From a checkpoint of a small transformer trained on Wikipedia: vocabulary 4330, a variant of Adam for these matrices.
MLP neurons of a small language model. Each row is named by its layer, matrix (up: input weights) and neuron, and shows model dimensions 0-191. Each number is 500 + 40 x the weight over its row's rms, rounded and kept within 0 to 999. Numbers have three digits each.
A block is one neuron, or neurons of one layer that tend to fire together. After each block is what it responds to, as a language model described it from the Wikipedia text at the highest values.

L9.up220:524483515531527497459512534542447498550563507561478528509550507403508598486536485519488476499485489565510467545568513586512489510540490461490468403509504496487484459527544480510392509417533500555545473427524489498463475474569536422482520465468541482550427443444505562540484491493538490470456472515487499453497505538535482403517467444513431575514461527488485538449484462438548549436581572533493546474465472509494416466503500499503509500545502502511468493546499482534445482470448442449482507536494419481488493484446615580529522501463532482518526454511518499533497479560454473508
L9.up455:518448456443434510492495530566400472501488513475502530477539504438493522560492514477464499472482522535475481517561486547504466492502475514507500459480565502513471522472581547447522455432564560467527503500608471561506520485614465467502496464505511572491427497426456506534499458478489529505503518615481514485488495549439465450426535484529430585501497526490487549472539442507495579438534482521429515505492560509486456489576444513467543510494483473494493523520506559483485549477527507548516478523492461473542456502462629517542464476540513501569499482518532464529377498517458462509
L9.up602:569488477457430468412532522532466471557470499500494542524467536553428442480540524524535452505495533517438489516455457490576451543459540478529523485474506540508492521570475459501498480519527542487519480571494504517485449469620529498487486491464520551537429508522555508529524423577495535506548454571421455429468469435476508508469528503479486512522460445489484505410535531655556505462589495548447481459527533517564533445500465483440547484518483451489481518595522504495476439507495510504491492407454474533538440470487522510516497467472506497499513527504535514426466503494494552486
L9.up665:486462480509510487507477560528487547601541479594476500559513462454523609569500460554517463488523498571528493530533492497506446563505551472508516398513484510552471449549484474543473470450536525532530527496574491495526465518632570456485514454489544469500462474452525499514508465506511502549503501539466500415515505494509467418468474463488456563506503535496489541456560392455496514436557563495521470501478482526457465507483493433505470457535480436480514475480501500466488470578504499441507504542434438521555459441517606544528506474509580475548467520487519503539469429484462492489
Digit after leading digit

L9.up114:534508523476537496476535517470464481476485517439542530463561466479534551468522476536463517459488497492563491511512458549508631501515498446492446541478498541556587549509539538449482496472477443515523482542532506512508485485475569460475504520445533465537560467447466538497512476511521602551468470491474466465441463551461407473509494490496477463394491446442573527520509433544507491517527531468496520504520452505612489571485418470477545463465483501499522459493515461546481453398448527561488509590534536510536470602508493524545503493542447546532446498540520448491542450528477448538
L9.up208:485512476579467499475509572424395480599493497431494525492503509494505466514582469567479508476530529577530573511507509541472515504446590491533456513498484548520529471569504488510454531442453401496508530499535542496526477463487519508453484547499596499510561477500524594490450472567528561500471496449474497521535532511507414542469431473540452530434487446440506456499400484499487580498531485461536474468511506517497492512500508535488467471469508466464503456525510481525456412538482584495541509469541508552484409509489466483587489510542502470502466572504437462463448521518482534525
L9.up339:522444465445523448449533509532513457521487476454514517472484505443456562509596429545528510495490485556544509529544494511403515443500489510538354516488531569532466487540586546348426455539513516507502485457496513518557498527481529517474436540518470595449465522488518477480492538473533516533389531425518513517491500505478451511537550502545497561503484462469547463532544445550518556458524490524450452437498514460481534545544540533491474522522502493464526473483487546550535490529480535542493521415487524539456503478416486490458470484524478495467410537525518496456484496521514479478
L9.up683:568486603537456480448592526514466455494537523505544494514525461523515551580589471567462523480515489491481521503497514596603499560495469469552487525472506522555576537471580520464484486479446493546505530446550455452513520521466510533506533485459520533478553518402451444453520536464428460477505482462497483466432505515439443496459471358495457471466484473471485511509514498605488586523551510507477526467474506495465514479489512464472522494554520441480510592514461515498532507585495472477473518556520502481458533530503533515501443463472444515509486540534475465507474547526530487428
Number-closing punctuation

L9.up298:493535558531537434505579542584447516503523454538582492549485479516417551519504511477507525503456453498522526515503521489492523476544512462532512526462540487484443472477485429360500469488509476509508482465515524566437539541536496485455487562475614472462494544490495486545476469505569421539497475546479461489548493541481511530548463440502508499475573512409507485477516522532570558559523545495502533536415508460557471482501460494437451493470488511497514487530406589435464474463503473538534526519502501428469479544430553491552499509542467565484510455544464406501467556500487483504
L9.up320:502505472530507419552524488517468499503480475459540519508436529552510514531493497540512523432409447432551528524505462497478551545520478541509534527511561562486562424425501543443552492505486475535504510458489506472528467496461600504474492581515522539556437443438482469592560441450518497504480490570515479482458467540476485499467508493488477460476463521436525537509505509562560559493498551457484520516514519491544481436485467483494551481513469480559505484525546501435464371484548534580534475533480520531514450450408520549459532559497494422529453479511482387492501563488469472542
L9.up403:530532540481491430504546493526405487484490461559528478491431570494521564569444518483521482475417525481458521531565484535478473493512526548511489506436489566548517510458573589441521484457463573533428506567481423547402477505506445514440518492458583500562477514504467467517486498493573505503421479503454481468554480501506507508529500481505555494437484538440515441474463492503538574509563567476476509552505482494518533558529484537504475518454505473541441510497514542461487499501477495538496512487510528474481540488520510531533426531541491525445542495492443416507421524467511444358
L9.up498:534529567460526524518532502435477432497473494537541501541454510485527559502443583523441503493362512519441466541524493532533518483503511517506419463459547484482513523439529543436482497507460558509501502517475504512444483514561467575471527514460533517525556489554480466514478542481482511536489455556366488423522483514519469534520538476414517491433452530466454500480437516474552530443531530510474504506517514522597514515530493564513547518495522494537461490565508535434434425515505558413500516484507445416469446468439530513521522584543520490458505501503492475513536545476420508445
Table and infobox field labels

L6.up80:458546550530487417455483571523447486560540453458593395553577470501473512486557551506543536472480470577387501522567507481460527493481451541496532523522544526488485426428501513506513493432466526492485530464512504549473570503441465462486477502511515443468530487431525452554458528479546482517399480508481483491565566478468423497494527522459488472519482461487518498475497523612492525460522429382491470493525531498472507525432524505481485454507535484445513454574457442493535533518573501473505492525494480478480492477528456517518515491527519450451499529541583476477519524425481473482
L6.up140:547464460511455501510464486473457500525486484441512515513533527484498531536523498487541461509510465559437498526488509494532482515473501576498539465502514531562482529511628480511444495440525558459523511490578538479521476435546494458488511495596489498450465491396508508529516436502524542512447487594450509544459499414440474516496494470467430568506498482501573517464524494569525507409610511519432532433535516580543519484533519543444552499534518408476486504559472470499512490465483469505524440488466437479524529461487534526530553443527444469500581464493511497502381538528510470481
L6.up284:561495511502512505488549514489464487550506502435499520519531529491484542537484511468521505485508477561490507528492611529491513526467529577541505466482477508554495522513591479507422499464521568415507512495552479496522452462556479491489518500663496512450423481400499537498491468482544541532499494578418513488460514476477475527509463427484446552499500454506529503442487495562515523411601509505479541469527535519565468482524507531493532493486511403487482520514468489483461443457465429499500451508517417484509548455474606513532546451545451467434559481496468504493406545508501490487
L6.up329:494558488542511444579521584467531461504576493469539405499447545445467495531424470463447449461484493529480539521521528504526505478435554474526539531484474511487490452504473549447490451428529470581465484525486491502508542542429457474489511519496497520513500488520523429514488525542523506456523456444521462493528523463451502410544548546504427587507468438532532487489495495621497505461510522452350474465537478534458506516508418481513551470575500479517502498508495485552484452527581568488499479468425490499488541475492423502503481444520452493543493530490562421537545523502466512505
L6.up444:502468505502414521559471567568485496482494501566518516516396493427513573563487460544496481475442530510484536516493509505498490495491484464528532516422532533523476468500469465506500505462512498546570556467529373474532520438562559510509522459434509486496480535541451490562468525552474466543473514501515479387594458476469521508510487426504415492524475571530490515434511487553551573546564522502495522470531499544470502488524488549494404427517482514517407478458538493471544433592584481514501509498509466488504467530494503470470545443509555533528516507596476468491466498502466495493
L6.up494:419530537519462450577536546569446525523554483504482462549465486509513469547533463521481430500508525549397475538552536500519506525453486462451565430505471532530520461444521513475443404526526474515522516493425493566519567457514504484504510493512524472516475456517486463526517514475468454498511505509521497531517510416519529479502449473541472500503478551481530516479479505571497558392538510386468477509510486542471487437509393554450445471519477517484502510568465491436538549511560516475519491533531493416498503495571571544580497443570458464589542436535505475529453496478492522461
L6.up688:461463469541501441429500515478458454504480511472488506549496533567470537532493547539533496440527475480389516527420576526436466517439437517478531561512550507546507530501570537502439485562500531499511539507480500477453483457556457434489538522532502459547505502443512505506561499495459516531532515537498506441467513456377506410516494492523482478506537464507529516516525500583508475375526478462431496535536534524584518447489527490435609473540499430512486506538466481461510543505535472526520435529516529516499462506509522521559470398491488445506583471483463447537436544503496513466
L6.up759:494465521544466422530441493543485451488522476506490494528456458434495533536566482544462448471514553487438479526582507539549561550466466556479512419444483525501562517467535487499458468520447512466526500518477461501505500449446502541494538498478542623494528484535462511477507530501454485489405491403479454483516496447509493545516456462475449435520546567446500527545473500484574642483461557473477607497503470518490413531500532491527460473461505477497464531434496498549461533532470522449496514522519526479521516566563488540526585509456520475459492533517547548496531504484451410496
Start-of-number digit tokens

L6.up46:460502501477408512511511547536526499549531537536538515503489396516525493589504484595566524480468479472507489503455472520529556585537555422545483481484484480556479587550449584480467507478408537591510532496506464494519487493564585460486463535506459442542482560439457493494549500527517546432502504465498470485465492554454482458463467491430507487535452448468510490487582439584489500560521540502482520454540517567617519516519458513453503414499495467501486469449561506536515523502478451492488522539463532499565507469527528526458471459474505522533463524522488432493503458506468554481
L6.up135:530434522455432440556481531466571498524509508437588506548531458552498498536594496544528459468500470528474490507530503515494531588523525534539445486486488517568524497435482609440428420492487487542411498463517488495509509496447550434497528527509476497501426507437484461485498525487487518382476495466500483557499486374415466427568564512462509579483530449430547479537533484553492459484553523451460507493549489520594517491497477499442537466486519496534491516510514467528455528505506482513493500522463512530516494544511481510503453518517446468559552489476561445527508527439524464493
L6.up274:512454590440489514548474529504538509458493420508534491484491466495540534523544425481450546462515419576471482493463493533515513517485482502493519519532547557592455479472508498472531439561553506453519526539530493518504485503467572439473524542443502526492439500497576544465564463466464481447523531426525466548510470468416399494541558501610489515445487494447538457578429463597487499507504499386483484511536542542525473466519445493453546470489470467581515501449535454537458492512544497512531525486462505456520475506519433504447472521571459520554445516488516544481530509467490521472
L6.up415:476476491483472497583464598501454490591485426519536495486443426492481532542598487493503481495446430499484450520538475489501553535474586492498466513511475594526484418442476646508491514478495458482452533503462535529522469490485520491483463526522522509509489522462475462510489472515551592454461484491548454548530506472483512520467501501480494540490510469455489458516509483502545516429504561436545455439533498517517524498414473485496537507404488496621505542510538467490416398506522547413489504550494496527516434502544505517488537492545485429535472477537560481532554480477519501500
L6.up585:482471534448499490571470529528505497521520447547561495525454417462486520517525467520481455474505465516521487510503556543500567527506580443549474491506462539598489492498444612439471437499492499503474487500489487552535495526466565485479496526449494510456490511501520471493504477483522595423523494415509462525516505438466496514513518516529480508501511449456511493523542512514530520452462540417516469419576499556601479575427418487466495477481470484558480491465530487548415443590552521497512493540461540490477480520564531484443574435583502468549453456527538409473509497450510485520
L6.up607:586494437537511485518455509528442499527523478532516491457507386545512498488548506581470462457512454557515545512496529514538485566496462528457466485513593513550500481456467552495502541450492477491541521500480531532507594500522506525506509502451519512504481478421526493504429538498482564535455489544501486456520511596511468512493515371512512454486572414520466432535512395551544545474547451497504570555449496462471477423487546490492458526416495525466513395494439520469534443539501518443502466502475517533528557557516505518528477506481502441493453470519487525528539474482505396480
L6.up672:517482468436468466517538567468482460533505544473548573511532487444533577534525468574475440489533542544426510492491524511563503555521551497478510559494523552543522498526519593472491481453505525526573512478440511452543498515481458493479509489507511488453542499384470437488541476541473530498521500488485458459479479525412411489444512465509460525448522445479532523521587533558511485448560488434429532468529497549593530514542447534435570402488482522467486509453484454569445436475513525513527511569474493476480485504493529536540478452533485437541577501492544432538457486521529494472
L6.up679:581436490492502514567564499539508515491486505424551527522466470420526487536473447525471515474503498522481526511456533496479430512523499500488531525490541515627513586513517493448488449510550548522503481381566530509527483525502597465467479483411518553514450465496560470492456509522474511496475538465506464499529477471489496506525573503527505521543499545505528460516504475601492487508582520438466434456462517532540559443501467429516459451477493507561512461468527496479505481572521533534502498488376501489565468490408456591431573509487495472492489500516442481502462509474500457427
Closing quotes and brackets

L6.up64:597521533463446483517522492509473486584517485459457510519549549561522497564526475526507537509531511398513500513574534529571470518501512457489514409458518511445535503457554485530520533492537443443554523483523456559500488515460462600479476512453572524495401496514453463548571495445528487506526472489485476492485483497454478502510445494554481531446522547359443430545478508504503491505496433543524520448527575474512553566461507527508455541527534473484494523463488585429491532483464526518517508496509503448487468593550532440448498525459458436486479493515450444447469510508508558528
L6.up210:534505488520508524451527487480514508501510387458517541505522575494437484526483462515538475475471519500515559501579514562481457492530526562526523520473530490536583507517599570576521548474389433515504463525492468575475457475556484574465516495473636497509464435543500589528504501487539486517473485444485508498501503467481482520509477484550503504466521558491446494543447523476565522459533560478489533508519506465582505534462429428518455488485485480496477517504490539475426459466461485499464519414532498487458475591480518503513473559462496489387412448509498456512450513493538462499
L6.up235:545496573463538465493503509447544499465504446472516474491567557545507529507554533626480485492469474416476481519565554486534420449527430545543465489466550454492547491469562489528478504477432489457506483526466491570512466498476456510478508501518499469519499491526480504518451518478530573469475466468421509519513485561502473535508538469456515473439476550511455576450413491559546471534509484505420611561524544512554500479503514403504535481441550518505480538552449555485420503478502511473489497449524512471459504545544507503512472546480471436442530509470429430495457539538485388507
L6.up283:492459515586561487561528498473536480524512479486489494497486558522472513557557516528493450453424507508464545517588565509518459533519508573515454518465473469515477471469511559481504465507447531530518432472485495606488481494478493552494482575521569522533451569503463501518506568485594512505490443435387486550475455499524458497509577491490516516431492531517421497535427470481562514480501532505450623497459502531554516551506501426508412508487472454503488537509431615450400465484478523500498470463512513465486435482533512479451555523479458487464466514489466456474481502483500483514
L6.up296:549547498485518514493568495499452466509513514538623515582488533461504556502501470560489476500484515524465485508552543476517445507534460554493453489489503474500545477473437471549463500498456500586544516520469501524382486498503456562478492465499563451471458492544515534521517480532535479538517473476487505447586498586504506555558526476547472490416498506482483481457551515472498512474525520527415506511545562430495524496475516550523533521489523496503435470524477530428449423454485488550499480516549491358442561493571560443497508533493499492558435469520421420438458524460507560472
L6.up451:471519456520450454459492516483467456488507471478522421475460562556508524502414493505529484425399478491518593511542511535426533505395501552524458530493546477530539513485559537477512455518454485518535467503479476518384520531553448570484512558501604556475508473474436508556514442514516455528447483598455487463523519459537540478464521506585511498376513481529527418525520467506529522450503511481483592538462499500574459607468460533540455451501532514475470467521493493488485456453565489519501510493528457473530514526488500474548451493510528488454482517502513482521469508527521497447
L6.up487:557549517544541416461454504479493488519464468533537501548539555457477506557454507525395555483490584527499524510589567499517487474579473520564415436475484464502536547474461506481534496491412466562478502516478491563499508510523449544476539489461544519500441446561490504562462493471495462573508518515417536481470494523488501538522526489566469480400443545541464491488479499480535524522478512479510564542474531492649520539536481464472531518478549493469458482543522454473475501492507536574511521455524489487491442538494503441483440520516462505468423523542409480521432522461439527505
L6.up503:541476468459520530526551511469490494522470454570512543529497537482497541572490521526494568481527530525532507514576540510526422566546539466513435450489475505532496487433483593517532519460525487528539555535428490607490545472517514628490485477478460525485473496496530545522463469432477557519501480445456544515472460516456508504469456517542431619423460544459467477513484488498475479432467519511530488420543598520561521541539452520455452563476471476483479421503511498465538454458445537491469476470524494449488540506542512485505457552521516477525435486528540407468428447485484513507
Sports and election stat labels

L6.up30:519475458483525473499416533450458506497486473489554494529536519460478568559451560532514576528505450510524561506435543447508508536522517511515430471516456501508442465426502472542543482488417497505467472490589504476450482543545492498466460543498542496445553440444459582500465485477433498471509485561380513514529498527398496531538508489434487494525511503446496441498461533470531604541517544544525450555533479523496490554545542376419538513503502412523460497548561501518448529473505483481491536431477510575554440538470453445485514495505515534486497499501534515517496501522496545535
L6.up286:533523518528516489577452515505389511503503462406510503522520462487488475561469447527423519499497484509529507506557469561511532476494512418536441483500497488546532501515449441466434503524551483510406468407606450461567505531489612469480475477468456551481489449384558517509464477490477542499517494433480472545491547475522474454529476519511525471529486581538550438526522477557483505554490492411546527491505521542466553485438482503420489450486536475475514492536543484535533529498558496514506443517467466495559496479541522537473568415468457492479472548514465514491555574469481525489
L6.up287:535543540539563479478517556412406502512491459444509524473544493461462440469518511562435548485499518585544535504441523501451496490543493474541548484507460494552562497548481519457463491486526529498522500506494477518507451533503484503490513545619544498425479471478452524484517519557535530472549503513438506437505538466392431473434420478497487522483474486475501485525412509457497523522473483404501522544536511510584509525496479474486556450468505464528490465438453476523498487535473465582511470464538424500428527517431569511580489442530491466566535537509504507516516589584531527508
L6.up333:392485537527510560524470458489462492412557457504585516561502444474422450519569475566458454539506512556526523501498471514463502458565486536553496512525507517578573445556538477474515514411466525545397492494486493481536507524448559517444473554499526481504505501492567445493435458548533500562524550532471489493476532536437519580517521469596482503467487500517496464517484484504489527480464559466502461585482477518561563490400472442500477412482521530508490492506529464535521461523504430494495533520464513448456538499525521527525546517563440485521529528488487547532443564467448536487
L6.up341:494475466530516450511473567447430491501534447472509554537484473459494473610432508520446521462488536552526537527508505512460475525459458487539461491503394533505484491498469518465520520501507575477498497540470492460452469495547493468480521493536516588463565488454486489493445454542469511501482525564332486521465474421443550492551507518504413476517455525526537497519492501551474515486483566394428496519463469542503442527548489512395542376530529480512482545480546562517507488509495532483506486479532416510520499521463521489564571472517478553526521525461539508523508531557511542490
L6.up389:536476532465558480489505525518470496520509398496560531552550438397458525535486436535491520491482543473497471501470540493510490481447533470469489553511560511511515429482534475501500556451471542541432513498464502510507498509525604468452504475542547469554457457482521480526518472487473507495486519504433500534485533387402498522566526497567482544530427549536501456468495485514514509501473538488524499449502497501488445489478471504378510467540481496555492567505536545569522499442573530448530491495462485465486497496448495436535524396457407535517481423539569528478519485606442514529
L6.up411:498455487514498456531499510462528505515471490570502492498511493476475530569552484576491563505501520452460472514482541480473534548477439556478467520489459484643565551482445505544424419560515555467521480467537518482387485508489494423485478518545487511454500428526466563524501512469493464410544504491436491526494525459486501550525545515530448493511470512497505432511510480517500472464502506431465442561518484499532561541458491497431505429508520510506499462532547479528493555606498487545531449471511470417496450499568532502458491393520482558463492543474448466472521605564504480458
L6.up683:470500530536513492520609542451509512451513467471566468515561433497404492469558499495491507482476523547505570514476478503470449506506612509618519510492423512529492484496488514424476471435522514500467477514414444500505511502492478470458535547548562508379465507460501492515464499552528481517529514458432493470570612432420467444558512518509489509505518487459519469543490481492499514487466515377475486510530491473527509542485514476464556465493530519498461501448498503488496505543488442543496512417512448416472468502461494516576489449494504486573571450529491502485544535536524573514
Coordinating "and" tokens

L12.up430:645484551490499443467551525466424546494505494480520475549528515544468479506494503512495453479487432569467472545491552602498494508480520471483504501475482600559521521522583479495495486501463557494519509535489447452469476497565500520446504492541492480472492504454538503503478485498543548557509512465419511496467511510474501502566473458464454512541487527531584483441463489602522529477558480563463548557466512500550445440498523522453563512524510460517443545541476446472505443461472509541469473522466507467422595468510455540542519415583504468461545434500494542539424546470446469498
L12.up600:568504503479459450539530494396457457498535477516535529534482507487472528499544500595466433476581460472506536492532521583505477563446519519526485471419521598481559536501483510514434499449469550489449581457471463490493562469525536532515543509510519579554444451500538495556458460525533532516474505445433548537504537516463519534553475522521498439533507460448532474468567456540609471499530499500452562531492529483542513462525461512439512512483512481573457481492494544453496488587504556491439520441455528464458504537480530526538449454491524562496522552578515524477434532482439535535
Date-expecting tokens

L9.up65:471438475485462535520505527454448504482491470474609512501501373493529468498536503523514516511493496472520502507524491543458470532512466569551441470510501465590550578486504555401462448502448540531467458533469474498528537536476566605449464485605493531503434513414507503492395466473496572536479495561485504518514564479445502484491532477504505471518536435484500479515441471486498520523482585527486465472515496460474502552534508460408489477553510513436513513556605493495524502475488524546511523449496505437505516501496475501630517487531523530521477539536462519444536474565512531502
L9.up282:469496516538513483418585539450405499531589524552522507488502444426410450485530465480449519456454568505562530521491451524507557518485549543536541469536447466523546544508518489385533517487542561517502478498494466481531496552425502512456503546441518538496479510505481510577464548493538566489489498479465490464503524519458424475471452450502464443518467517438448492509433503527496529542487549497459540464530509584531462539561421527493560489537471495513502490478478439496512482562468503536506508464500497481475569474398474482529433488519504494522511507543523504514480540629505587466
L9.up531:463470429540509505498535557524415536529567516457548482510468476479448507530476482526471500517497549520599494512416432536422463470480436507496491445526498524521504451449613518415462493486593542586475552500531423492554539511427546474476470458451530555522412439507521520478468499476477568532527525452503517522492551440471436527509501514480505500519507430480507469527471486492497617479488557480417506490474494489441505528549465536523497531523507469516516430507512555485552502525466494511484458498502488411528553421442513555525495500477467474534529536537489516556545554540536511471
L9.up736:464509495532504537509487576440419538547505503463557477493502437510478547515530486539522515506494498523507450516510479540426476500453523513475475459545487522604501503479431448501451488486484528503450515535487503511464520541496566499436442538485504532484544398437587538528353496511511549459499519616520492422528607509472498490528533521484469416550424525530523409538471503527519504513462572482504443434500494483520498484476448456466548430542524499526494481515562489563547453518556491478508474468485445457475456454506456481568478506589493486514459496503505524528520444533484508521
Coordinating and/or

L12.up477:498472516457524529557480490495445534516575451446609474524546456470484480494504445521553538476518492541491485531509467484458452520448458497560443417526532507488489502529596479478448540440556573518519538509537399546528534483550590480484533477609468500457515495519550551465524484477477478501524540496462482524521493465407473445495523543526475469557408496497523475525570456529523573513555492429499467432495472585458485472490474515461526432497479480471500485551473529503545461502483481508528519526423496515440446574524459539454496532497456568554483516500525463434467449534452519479
L12.up575:526497530469472476491456517462488501491525514480550490514515437524465520488570533593479504539538497569512507519487526480492479545483485583450356512558482531566451548470478556484451507463523518493432486514523505593533540454469563457470504541566492527463414470481567540486453540480517604542506516497463546425484492545395455475520576505515476414527557481475493445535601501553476545483536486467463497532503478552523446474488474476497579436413498528484454457491502526529509444440536493482484483475480517478547467550500422500463588517503496448518484518508494472490497519482489517512
Opening quote before characterization